From a checkpoint of a small transformer trained on Wikipedia: rotary positions.
MLP neurons of a small language model. Each row is named by its layer, matrix (down: output weights) and neuron, and shows model dimensions 469-532. Each number is 128 + 24 x the weight over its row's rms, rounded and kept within 0 to 255.
A block is one neuron, or neurons of one layer that tend to fire together. After each block is what it responds to, as a language model described it from the Wikipedia text at the highest values.

L4.down62 [138 122 166  92 110 120 143 116 105 157 179 103 187 150  87 160 118 110 145 131 116 108 121  84  93 132 123 128 159 115 143 131 173  71 144 133 176 146 107 129  82 123 166 154 128 127 142  61 118 109 131 107 120 121 104 152 138 115 156 112 137 130 137 131]
L4.down702 [131  82 129 129 125 158 122 143  98 143 142 126 129 134  97 142 136 146 134 117 109 122 121 121 144 120 109 139 141 142 138 111 162 156 141 119 138 134 131  95 155 150 124 108 100  71 108 143 111  65 112 135 129 134 140 108 108 138 132 122 132 103 136 139]
L4.down1142 [112 126 116  86 159  72  67  60 130 168 177 121 185 141 110 158 129 124 118 110 108 141 123 109 139 138 101 140 167 118 134 153 129 109 119  83 152 133 148 111 103 168 161 151 129 108 130 113 132  91 145 127  90 106 122  73 129 106 102 132 143 146 119 130]
L4.down1226 [ 82 141 123 152 160  58  23  98 173 146 175 109 178 132  93 123 151 119 130 129 137 164 158 115 139 138 111 150 158 148 180 126 131  84 109 107 174 145 108 121 126 186 128 148  97 129 131 117  95 108 129  94 110 105 125 107 120  94 129 135 133 131 117 106]
Description: Plural noun endings

L5.down69 [151 101 121  98 104 146 161 100 126 136 137 114 100 141  93 135 122  83  81 131  83 101 141 114 135  92 111 120 139 155  97 154 120 158 119 159 157 156  85  83 149 118 157 117 128 190 123 160 123 129 173 153 153  89 101 119  98  83 155 120 150 102 100 131]
L5.down77 [114  97 117 154 124 173 162 154 125 161 165 116 110 165 151 147 115  87 166 156 114 143  73 124  94 104 121 148 143 155 140 138 134  86 126  87 174 153 121 133 133  94 122 149 131 139 156 120 120 150 106  97 151 137 124 146 107  75 124 152 141 107 123 121]
L5.down164 [ 84  85 114 127 144 110 231 142 142 148 156 146 139  97 128 112 136 107 146 120 131 121 123 148  99 102 115 120  75 134 124 113 143 143 142 113 121 149 138 112 100 123  93 146 112 199 147  97 118 126 141  96 132 122 106  94 116 146 144 108 143 124 133 142]
L5.down253 [129  96 137 118 128 164 174 104  58 113  87 127 151 120 112 158 178 145 145 136 116 127 140 149 125 137 135 123 151 130 105 142  86 178 140 115 144  95  93 129 110 134 127 146 103 103 139 105 164 134 157 146  88 108 123 108 142 133 147 131 156 149 132 131]
L5.down306 [149 108  93 144  82 106 143 147 131 140 172 143 123 155 148 129 137 125 187 141  75 136  99 168 133 121 142 124 112 125 154 125 120 110 122 135 159  97 100 114 107 135 106 120 116 114 179  89 129 167 166  89  74 131 141 144 151 154 139 157 101  91 130  87]
L5.down321 [160 114 109 137 142 150 171 125 151 129 120 127 110 173 104  83 151 124 140 132 175 117 168 160 168 143 121 116 144 114 152 142 122 125 101 123 161 119 113 115  82 116 127 119 105 109 144 114 171 115 139  81 176 120 130 117 100 136 156 152 113 118 173 128]
L5.down395 [137 108 112 102 127 148 159 154 118 134 127 170 167 119 115  93  89 156 131  92 126 133 118 124 140 129 176 128 168 124 138 120 153 167 161 105 113 138  97 151 109 116 118 123 139 103 158 107 141 139 124 145 131 153 107 127 137 114 144 128 141  98 119 148]
L5.down409 [ 97 104 123 130 141 114 194 136 163 128 107 173  86 131 134 128 114 103 158 180 108  85 115 132 123 122 151 125 109 119 106 107 106 141 115  84 111 161 136 153 101 122 126 132 126 140 120  81 126 147 147 130 126 197 114 126 173 144 147  93 107 140 151 134]
L5.down418 [119 135 162 118 166 103 145 112 132 145  92  75 121 151 124 161 140 111 156 161 160 164 143 123 134 136 117 162 163 107 128 171 110 135  96 101 163 139 116 156 142 116 116 155 153 129 139 181 122 133 108  91 120 103 119 111 142 100  95 158 122  81 111 173]
L5.down710 [142 192 121 157 167 129  92 156 108 146 142 126 128 142 141 120 144 129 125 122 124 143 136 114 114 146 103 130 144 138 151 120 134 100 162 126 153 135  96 140 157 157 154 120 133 118 151 121 157 131 138 145 159 110 170 116 154  94 122 122 163 109  96 101]
L5.down735 [157 158 119 105 126 126 132 124 102 112 132 119 180 125 126  95 120 155 110  83 148 154 137 116 104 161 141 120 146 104  89 109  97 144 166 111 123 130 136 130 120 139 141 169 143 156 112 133 148 149 147 127 129 136 153 143 110  96 150 173 152 136 148 148]
L5.down939 [142 114 134 107 140 124 150 144 128 175 117 111 127 103 151 179 167 143 114 149 118  96 127 125 167  83 152 106 131 110  88 131 107 121 105 108 128 136  77 117 120 102  97 159 174 125 162 157 145 137 108 106 123 136 102  99 133 131 121 145 156  70 108 157]
L5.down994 [109 159 160 128 113 146 175 111  86 104 119  62 151 154 117 169 111 116 152 140 141 137 145 146 118 125 141 143 120 116  95 156 111 115 151 124 126 165 106  79 153 178 106 106 130 144 128 142 146 126 155 146  70  83 123 139 131 118 121 127 150 146 150 139]
L5.down1118 [118 143 136 107 114 118 109  73 102 137  85  92 142 112 130 151 128 156  92 136 123 196 132 151 135 139 124 112 135 127 145 146 130 145 119 155  92 104 118 145 161 100 110 132 177 122 156 122 136 145 127 147 136 135 121 169 110 120 129 117 134 109 129  98]
L5.down1188 [130  74 175 132 115 139 127 168 103 119 114 149 164 114 166 139  87 102 124 165 139 140 125 139 137 133 149 136 122 146 127  96  99 135 123 134 137 116  76  87 162 120 107 145 132 107 152 106 158 128 126 134 147 131 127 201 133 126 151 135 130 149 160 131]
L5.down1288 [117 119 118 149  93 138 160 120 141 119 129 202 119  81  72 118  94 102 121 136 137 114 130 124 107 134 137 141  79 138 128 126 122 162 137 121 119  89 151 121 108  93 109 122 184 180 102  84 146 183 133  94 107 128 115 163 124 110 149 122  92  92 142 139]
Description: Mid-word fragments

L3.down20 [149 137 117 185 137 131  99 106  89 157 106 129 127  86 154 155 143 130 144  55  96 122 102 143 176 110 129 107 138 155  89 142 112 110 120 143 122  84 116 155 111 134 139 111 115 135 118 128 141  93 139 122  93 123 164 150 119 161 126 139 158 127 103 168]
Description: Date-start tokens

L4.down486 [126 174 136 110 123 101 154 136  96 157 134  91 148 154  87 181 149 132  97 166  80 120 110  99 142 158 108 143 130 151 143 134 129 152 133 122 152 112 116 129 160 143 129 104 143  84 132 118 121 134 105  95 138 133 106 134 164 135 112 143 129 112 131 132]
L4.down587 [158 167 139  91 148  97 140 127 116 129 110 138 134 143 116 129  84 128 139 121 131 124 197 118 148 111 109 138 129 116 131 149 155 122 135 174 145 154 117 151  97 122 151 137 146 136 167  82 104 110 126 157 138 117 144 120 129 120 122  56 119 177 120 114]
L4.down776 [158 117 169 118 139 122 153 138 117 125 186 141 104 106  89  71 123 116 108 127 150 176 204 116 112 131 105 131 124 137 155 176 159 129 124 154 118 152 158 108 106 107 170  80 135 134 118 160 102 106  89 119 148 121  99  86 113 119 113 140 121 133 144 115]
L4.down1379 [182 146 137 107 157 150 151 108 109 114 121 123 131 132 119 168  89  98 149 160 118  97 106 130 115 103 165 132 133 140 106 166 119  97 119 142  99 134 103 111 169 114 145 123 123 104 167 123 178 138 112 119 108 147 135 181 138 113 173 110 109 110 118 128]
Description: Second piece after capital

L3.down484 [124 125 110 122 139 108 166  82 156 109 179 137 136 122  57 172 104 141 131 115 109 139 106 118 115  85 124 129 139 122 131 156 168 120 104 122  90 109 157 126 102 154 138 171 142 145 163 100 157  83 158 125  98  86 140 104  91  95 155 130 129 115 113 109]
Description: Plural noun endings

L4.down42 [156 107 101 131 134 146 189 123  98 128 124 113 115 122 161  81  92 164 122 130 111  96 133 147 125 124 116 147 128 116 103 156 157 137  98 129 129 158 136 154 136 105 147 118 151  82 110 121 103 104 146 117 151 158 115 124  94 105 171 175 107 116 164  96]
L4.down313 [133  79  85 116 111 132 156 128 131 150 118 129 148 110 151 151 121 134 110 183 126 139 110 124  96  98 131 126 110 144 130 145 160 136 133 120 128 108  98 125 126 158 113  98 128 162 129 131 134 163 113 142 111 181 119 139 142 136 143 137  99 159 113 145]
L4.down1206 [ 94  95 145 168 132 150 148 116 113 166 121 177 123 161 124  87 124 176 131 171 143  92  84 119  90 129  96 159 144 126 143  84 148 131 120 144 127 130 113 151 105 142 142 170 123 121 118  86 110 110 154 125 179 116 159 101 101 141 144 142 132 133 121 111]
L4.down1227 [187 142  73 153 184 126 133 163 178 164 130 114 131 102 164 136 122 138 139 123 148  97 103 127 140  98 129 105 111 119 125 121 121 105 114 164 121  67 138 101 177  89 125 194 178 148 152 118 162 103 139 109 114 163 160 161 121 106 107 149 108 113  84  97]
Description: Year century digits

L5.down50 [ 99  93 142 133 106 106 139 191 131 172 146 117 161 140 126 131 105 129 113 144  90 139 144 103 152 120 122 132 145 146 149 137 137  91 104 148 159 150 180 116  82 151 149 145 111  90 145  67  62 157 120 142  90 147 189 105 101 126 120 123 116 153 123 107]
L5.down93 [124 132 117 141 133  93 124  93 144 129 150 111 116 108 135 107 108  82 103 150 167  69 151 107 127  85  87 145  92 122 137 148 103 123 154 149 129 105 137 137 128 132 122 148 143 110 172 117 130 116 154 153 152 130 117 126 150 169 112 122 160 130 134 158]
L5.down233 [134  98  72 133 140 104 144 110 129 154 171 142 116 179  67 128 139 138 146 132 139 124 125 136 127 118 139 134 114  98 107 152 157 119 127 169 145 109 121 145 146 129 151 141 108 131 128 152 117 120 138 144 130  75  91  92 100 136 138 106 101 151 151 156]
L5.down337 [113 134 142 146 143 139  61 144 123 153 123 129 160 128 108 154  95 122 172 176 140 114 149  89 133 151  91 145 128 142 148 138 117 110 156 128 123 106 134 141 115 117 114 144 137  88 151 128 128 145  85 120 129 156 106 110 111 152 136 133  78 133  98 114]
L5.down434 [134  81 156 109 141 151 110 119 143 195 134 162 135  99 104 138 114 116 140 147 134 108 155  71 146 141 112 163 123 123 118 134 134  95 148 132 133 138 131 126 129 151 154 114  85  96 139  96 137 142 106 136 141 156 125 120 125 128 139 112 124 122 145  93]
L5.down453 [112 111 158 122 132 144 114 175  92 164 133 136 128 100 117 112 134 138 113 120 118 129 138 102 136 123 132 185 124 121 154 127 140 113 180 143  99 161 124 102 112 151 161 139 120 113 153  85 142 126  99 148 115 176 154 152 113 158 100 128 130 118 165  59]
L5.down622 [115 119 114 117 123 131  61 129 110 131 144 115 124 149 103 133 119 146 138 133 116 105 112 120 140 141 150  96 155 101 130 139 148 103  93 136 114 159 143 162  88 112 118 137 140 118 134 115 162 103 114 122  87 143 100 106 119 154 120  99 113 121 114 123]
L5.down695 [190  98 151 132 120 151  92 130 141 123 149 156  82 134 132 140 112 105 102 127 149 147  90 118 132 134 133 121 145 147  94 151 110 124 106 150  70 127 114 158 147 119 140 140 137 130 134 118 131 145 155 129  99 156  98 144 110 170 155 119  63 114 129  91]
L5.down699 [116 127 126 123  90 167  99 139 102 146 106 153 164  91 142  97 126 105 128 107 167  73 119 133 141 103 110 120 134 133 124 106 161 122 177 107  56 130 139  90 149 136 113 153  94 139 159  85 155 150 112 159 100 160 110 123 153 125 148 120 108 147 127 131]
L5.down713 [127 143 146 136 114 132   0 150 193 108 132 113  87 143 114 138 125 156 104 110 156 105 125 160 160  96 152  84 157 122 155 135 162 131 132 148 145 126 142 181 137 115 133 161 102 142 152 114 158 126 143 103 130 129 109 134 112 140 133 137 103 121 133 127]
L5.down714 [126 125 156 113 141 191 134 107 139 155 102 120 161 134 115 146 119 116 151 127 141 125 174 120 160 104 136 141 122 108 148 157 155 106 148 120 116 139 142 123 151 162 142 156 109 123 178 127 119 150 119 105 142 128 126 102 140 127 179 119  95 145 145 102]
L5.down873 [143 115 143 158  85  95  21  87 152 113 107 131 151 103 143 110 133 124 100 111 176 104 102 143 142 111 133 124 144 157 104 128 151 151 154 172 107  92 116 134 174 120  95  92 126 167 138 157 131 167 175 127 123 145 153 133 130 153 163 108 169 105 137 175]
L5.down946 [ 93 130 142 103 119 105   0 136 137 115 129 111 122 152  88 114 131 140 149 137 144 141 101 129 152 124 158  91 157 141 123 109 175 113 167  87 125 100 115 183 106 153 129 144 168 134 144  88 138 120 126 101 122 124 126  73 113 156 159 141 122 135  84 115]
L5.down971 [ 94 124 134 134 131 113   0 143 121 164 110 111 108 162  97 108 142 140 113 135 127 152 136 124 140 116 110  83 112 147 160 147 169 157 113  98 117 149 170 168 128 160 116 145 130 133 128 124 123 123 118 111 141 133 113 114  95 138 141 129 124 141 143 136]
L5.down1155 [157 130 143 131 124 132  34 141 124 171 152 163 120 113  76 128  95 135 123 125 162 139 187 145 146 142 107 162 109  96 147 101 150 124 206 139 115 105 142 147 131 117 140 133 117  99 152  93 113 109  90  88 120 142 132 151 157 113 129 132 170 151 163  93]
L5.down1167 [ 99 112 175 109 130 123 105 138  85 104 125 136 151  95 141 119 104 141 147 130 164 117 118 145 141 120  91 141  93 154 100 147 124 162 188 147 136 111 153 120 122 105 122 128 124 138 148 135 177 109 119 152 155  85  90  81 138 114 116 108 110 168 150 156]
Description: Plural noun endings

L3.down433 [128 128 171  93  80 133 119 115 129 104 166 131 104 137 112  96 140 142  74  99  93 147 116 107 101  95 162  99 133 135 125 143 130 116  80 150  97 107 159  92 151 127 124 118 126 139 135  91  94 129 130 135 156 155 130 134 137 189 173 121 125 131  94 139]
Description: Second piece after capital

L3.down488 [116 186 168 148  71  89 204 125 145 128 152 112 119 100 138 125 106 141 104 142 113 141 128 102 136 102 171 161 138 115 116 148 109 109 148 138  86 129 165  74 125 115 130 148 140 106 162  78 153 102 177  85 128  97 134 151 118 134 148 109 154 124 151 117]
Description: Second piece of words

L5.down70 [128  89 139 117 115 149 103 134 121 118 151 124 105 162 117 183 158  68 110  79  76 127 148 125 119 156 164 100 123  69 126 165 144 110 137 107 134 115 117  92 150 144 125  88 102 106 165 109 111 118  85 117 116 111 115  86 135 114 141 127 185 130 126 158]
L5.down131 [142 131 157 120 134 137 152 107 131  95 155 129 172 144 157 118 131 143 129 109 110 165  97 120 153 168 141 119 148  40 158 131  96 126 135 132  91  77 143 113 175 120 135 145 138 121 151 118 115 137 166  96 148 116 137 114 134 116 149 149 107 131 126  84]
L5.down134 [134 127 167 131 118 146 142 149  85 131 144 109 131 117 132 148 177 110 122 148 176 174 157 136 131 144 125  85 124 177 178 140 119 167 146 146 124 138 117 108 146 122 162 146 161 170 129 126 157 133  88 122  97 128 105 134 128 102 107 140 120 105 144 159]
L5.down229 [117 124 145 122 149 109 169 104 120 100 149 150 145 138 136 132 134 127 104 136 151 118 141 126 100 136 135 121 116 113 116 136 124  87 129 141 107 111 114 128 183  98 122 114 169 155 130 119 150 147 114 180 120 129 126 167 152  95 123 137 128 117 124 100]
L5.down316 [ 97 107 189 119  96 108 191 144 160 110 142 139 151 164 131 125 167 163 123 152  80 127 110 141 145 140  90 125 140 145 150 158 132 134 186 105 174 106 113 118  85  93 129 161 150 121 110 104  95 145 132 150  81 115 134 123  92  97 130 180 122 137 129 112]
L5.down375 [121 106 116  80 116 121 146 128 118 137 111 144 151 108 192 167 141 164 152 124 119 122 112 138 124 139 153 123 130 139 147 159 150  92 129 141 151 133 131 116 158 150 113  86 159 110 175 111  87 119 128 141 100 110  89 123 143 125 147 130 150 123 138 129]
L5.down389 [122 152 135 152 114 120 150 152 160 130 117 114 137 135 148 122 114 125 153 100 154 110 164 123 104  79 116 119 127 142 105 155 130 106 118 155 123 126 142 130 151 145 139 141 139 108 113 141 143 134 134 140 159  74  98 139 111 108 153  92 125 119 142 113]
L5.down489 [ 98 154 145 129 163 132 139  95 116 159 143 157 117 133 130 139 158 153 110 154 132 132 141 112 134 148 122 146 122 113 147 116 119 123 118 127 167 169  92  73 121  92 137 152 106 137 135 139 147 103 131 137 119 127 118 131 113 103 108 120 126 110 121 144]
L5.down651 [121 118 157 168 116  92 179 121 136 139 148 132 146 149 126 147  97  74 172  60  90 103  71 120 135  79  97 124 130 112  95 161 113 142 149 164 148 110 124 172 105 161 127 128  91 128 136 143 127 129 136 125  85  82 132 153 119  97 146 147 116 137 115 105]
L5.down657 [138 119 114 137 141 151 154 100 141  75  67 144 128 101 118  60 196 109 111 170 136 139 108 135 136 134  91 140 133 156 159 186 120  91  80 100  65 127 140 124  92 137 107 107 165 132 140 138 102 118 142 122 133 139 120  91 127 112  88 149 101 132 137 139]
L5.down739 [119 120 131 129 111  99 173 114 135 120  99 130 119 144 137 117 144 145 141 141 148 147 135 119 150 117 133 124 130 109 140 143 144 157 148 133 135 130 136 148 135 115  94 131 148 156 137 119 131 167 141 141 158 144 120 143  97 100 104 141 131 114  78  99]
L5.down764 [124 136 164 110 160 140 222 134 122 110 137 130 136 141 130 130 122 166 122 144 125 141 143 116 144 153 110 151 125 108 111 106 128 104 140 131  86 134 114 139 124 147 132 101 135 143 156 100 138 121 124  99 127 128 160 115 156 116 150 136 129 138 128 104]
L5.down1089 [124 148  96 147 114 114 111 147 134 164 126 126 124 122 138 125 135 135 142 121 130 112 167 162 130 131 101  88 170 132 157 111 140 143 128  96 102 170 102  95 142 111 132 152 136 169  97 152 107 137 114 113 108 116 146 117  94 130 121 141 117 142 146 124]
L5.down1104 [140 126 148 123 145  99 155 129 106 135  76 103  76 152  76 127 100 126 152 131 144 139 125 104 118 171 137  90 140 128 121 127 124  94 118 109 100 139 125 152 134 151 144 142 108 157 162 106 146 204 144 142 145 145 153 117 117 125  82 149 120 179 151 117]
L5.down1126 [116 116 158 109 152 121 104 120 154 164 121 105 178 140 147 164 144 137 125 118 158 158 150 103 165 139 115 129 111 128 144 132 130 125 140  73 139 105 107  98 126 115 150 120 156 112 119 112 151 128  89 177 143 118 124 133 138 129 130 152 134 131  91 127]
L5.down1256 [ 99 101 122 156 133 162 185 112 144 126 170 124 138 133 149 138 128 125 151 104 143  82 141 126 102 154 120 141 124 142 158 106 125 144 113 137 115 136 102  93 107 107 118 181 119 135 134  81 147 129 141 100 123 118 175 143 164 135 125 121 187 136 124  84]
Description: Second subword in names

L4.down182 [ 60 111  73 135 148 140 128 164 167 117 123 143 132 112 105 105 175 141 155 101 112  90 133 109 108 161 101 150 136 169 112 100 136 115  99 101  97 116 111 147  87 100 106  75  83  99 132 117 140  77 134 110 139 166 140  96 120 111  98  83 107 152 110  94]
L4.down261 [135 121 160  88 118 111 168 127 151 154 138 139 117 149 161  86 149  86 172 164 108 138 126 119 112 176  87 143 129 171 137 145 128 122 118 100 170 151 164 119 122 114 136 125 136 115 101 120 107 137 105 124 123 122 109 120  76 130 129 180  93 142 123 107]
L4.down479 [ 97 125  77 128  88 134 153 106 162 136 104 161 130 124 118 120 122  90 126 155 126 121 107 106 143 141 114 111 114 176  91 162 108 148 115 103 125 131 129 131 118 109 145 148 141  79 163 144 145 132 162 165 153 129 164 154 106  96 100 169 143 156  84 113]
L4.down870 [149 161 114 184 175 149 118 130 126 137 129 136 127 159 136 106 139 174 122 154 126  96 122 154 119 135 137 142 138 135 121 112 130 146 129 112 155 149 132 148 136 107 163 126 145  53 163 142  80  98 132 123 186 166 135  81 135 149 121 110 114 138 146  99]
Description: Mid-word name fragments

L5.down167 [ 98  88 170 174 101 136 165 104 141  93 120 126 146 133 130  81 119 132 165 178 106 124 142 142 133 110  88 113 115 149 109 137 148 138 147 112 150 152  83 139 123 111 115 151 137 120 125 103 131 155 163 130  97  95 148 152  83 157 130 105 134 148 168 122]
L5.down213 [ 89 132  79 157 147 145 176 164 121 114 136 136 135 165 140  68  96  97 161 165 149 115 118  82  88 114 122 119 104 110 106 122 186 106 112 104 134 130 104 145 135 127 127 138 153 151 107 123 155 106 114 127 144 121 112  77  96 137 139 121 113 154 138 129]
L5.down224 [158 155 165 171 153 134 128 123 144 172  89 106 146 121 103 179 132 132 117 110 162 113 123 157 144 129 107 103 102 115 146 139  89 152 127 125 142 122 126 101 153 164 137 163 101 145 184 121 151 125 141 121 109  58 104 118 154 140 118  78 131 103 165  80]
L5.down292 [ 92 155 152 142 138 103 103 159 139 156 105  71 132 121 130 147 143 133 158 150 119 111 137 146 168 137 122 128 140 110 146 107 143 113 110  87 148 142 103 133 134 110 172 127 154  94  99 107 168 151  88 126 115  78 147 112  98 167 121 135  74 114 132 138]
L5.down325 [120 162 107 134 161 147  63 174 121 144 133 136 116 121 134 108 122 118 103 142  90 108  95 114 145 113 102 121 101 160 164 160 169 169 103 129 137 110 178  84 166 115 112 139 104 128 108 111 115 161 170 121  91 126 134 131 147 127 129 150 102 136 147  81]
L5.down417 [ 87 133  98 157 152 142 196 143 124  84 134 133  86 164 161 102 123 113 131 133 120 113 110 124 109 102 150 101 141 133  93 116 119 154 127  88  84 111 135 139 144 154 164 125 177 142 141  96 133 113 147 130 141 126 103 121 151 108 163  98 106 132 159 121]
L5.down624 [116 136 134 125 156 127 163 146  83  92 140 114 105 112 131 127  88 134 136 137 126 136 128 125 137 114 127 146 171 124 184  94 104 142 140 132 117 108 136 122 186 142 145 114  73 148 149 116 113 127 153 142 150 112  87 176 132 169 108 137 125 126 116 121]
L5.down765 [122 168 140 149 128 133   0 135 146 146  86 108 144  73 113 132 125 144 111 110 176 122 114 158 124 159 127 109 118 160 125 113 148 143 123 151 117 144 124  88 105 119 150 107 123 136 134 132 135 122 142 136 120 138 141 149 120 116  93 136 100 127 118 129]
L5.down783 [119 101 150 172 117  91  58 149 110 111 106 123 136 166  96 137 118 165 114 118 133  77 129  96 109  96 112 118 141 134 129 122 157 138 130 133 130 147 110 126 153  87 139 133 163 156 110 135 108 122 139 116 148 115 142 113 139 123 107 115 117 145 141 149]
L5.down857 [101 100  90 167 124 159 160 135 136 109 102 117 144  80 151 171  93 125 151 159 115  99 147 124 115 123 147 121 126 147  91 132 115 113 132 106 116 130 129 144 130 178 131  94 151 138 112 112 126 125 136 127 151  97 123 137 100 117 122 165  75 120  95 131]
L5.down902 [126 146 171 141 103 129  60 121 144 157 135 118  96 121 116 179 118 105 133 198  96 104 121 111 149 150 156  87 158 117 153 131 159  99 110 132 110  92 138  97 111 158 161 142  81 127 145 116 125 146  93 115 130 133 132 129 131 148 127 127 152 143 131  90]
L5.down984 [149 151 133 163 135 109 128 133 148 140 119  99  95 150 142 133 110 141 117 122 110 151 129 139 139  89 107 139 109 112 169 136 142 134 122 161  68  77 121 147 151  95 146 131 147 130 138 121 132 139 137 107 144 122 143 126 160 148 146 123  94 120 135 100]
L5.down1079 [132 107 138 119 131  98 195 131  92 112 133 152 147 185 174 139 154 143  90 129 127 116 152 163 176 153 147 117 138 128 151 123 119 166 134  79 108 136  84 140 124  93  68 154 164 104 136 125 129  98  95 158 101  79 139 122 139  72  66 140 116 137 136 138]
L5.down1312 [107 125 127 126 124 173 147 114 110 142 118  90 100  86  92 147 194 124 154 134  92  76 106 143 157 117 144 140 143 192 153 139 145 105 102 139 123 109 152 102 137 125 182 143 132 123 131  87  97 159 131 129  86 132 133 123 127 139 124 112  95 132  94 131]
L5.down1369 [113 143 163 121 141 120 153 156 135 145  88 122 125 148 148 159 107 117 116 113 157 160 120 164 156 122 150 148 106 129 172 113 148 130 113  92 118 146 158 147 155 162 146 110 100 100 126 136 131 178 104 106 115  77 141 120 132 136 115 106 149  98 164  76]
L5.down1406 [132 154 130 116 127 130 160 156 126 146 115  99 126 131 108 183 180 121 155 133  97 153 126 170 161  98 132  93 150 150 124 139 158  84 111 142 165 147 129  94 144 110 142 150 141  95 156 106 119 157  97 131  91 148 150 105 121 126  84  94 145 111 117 152]
Description: Start of dates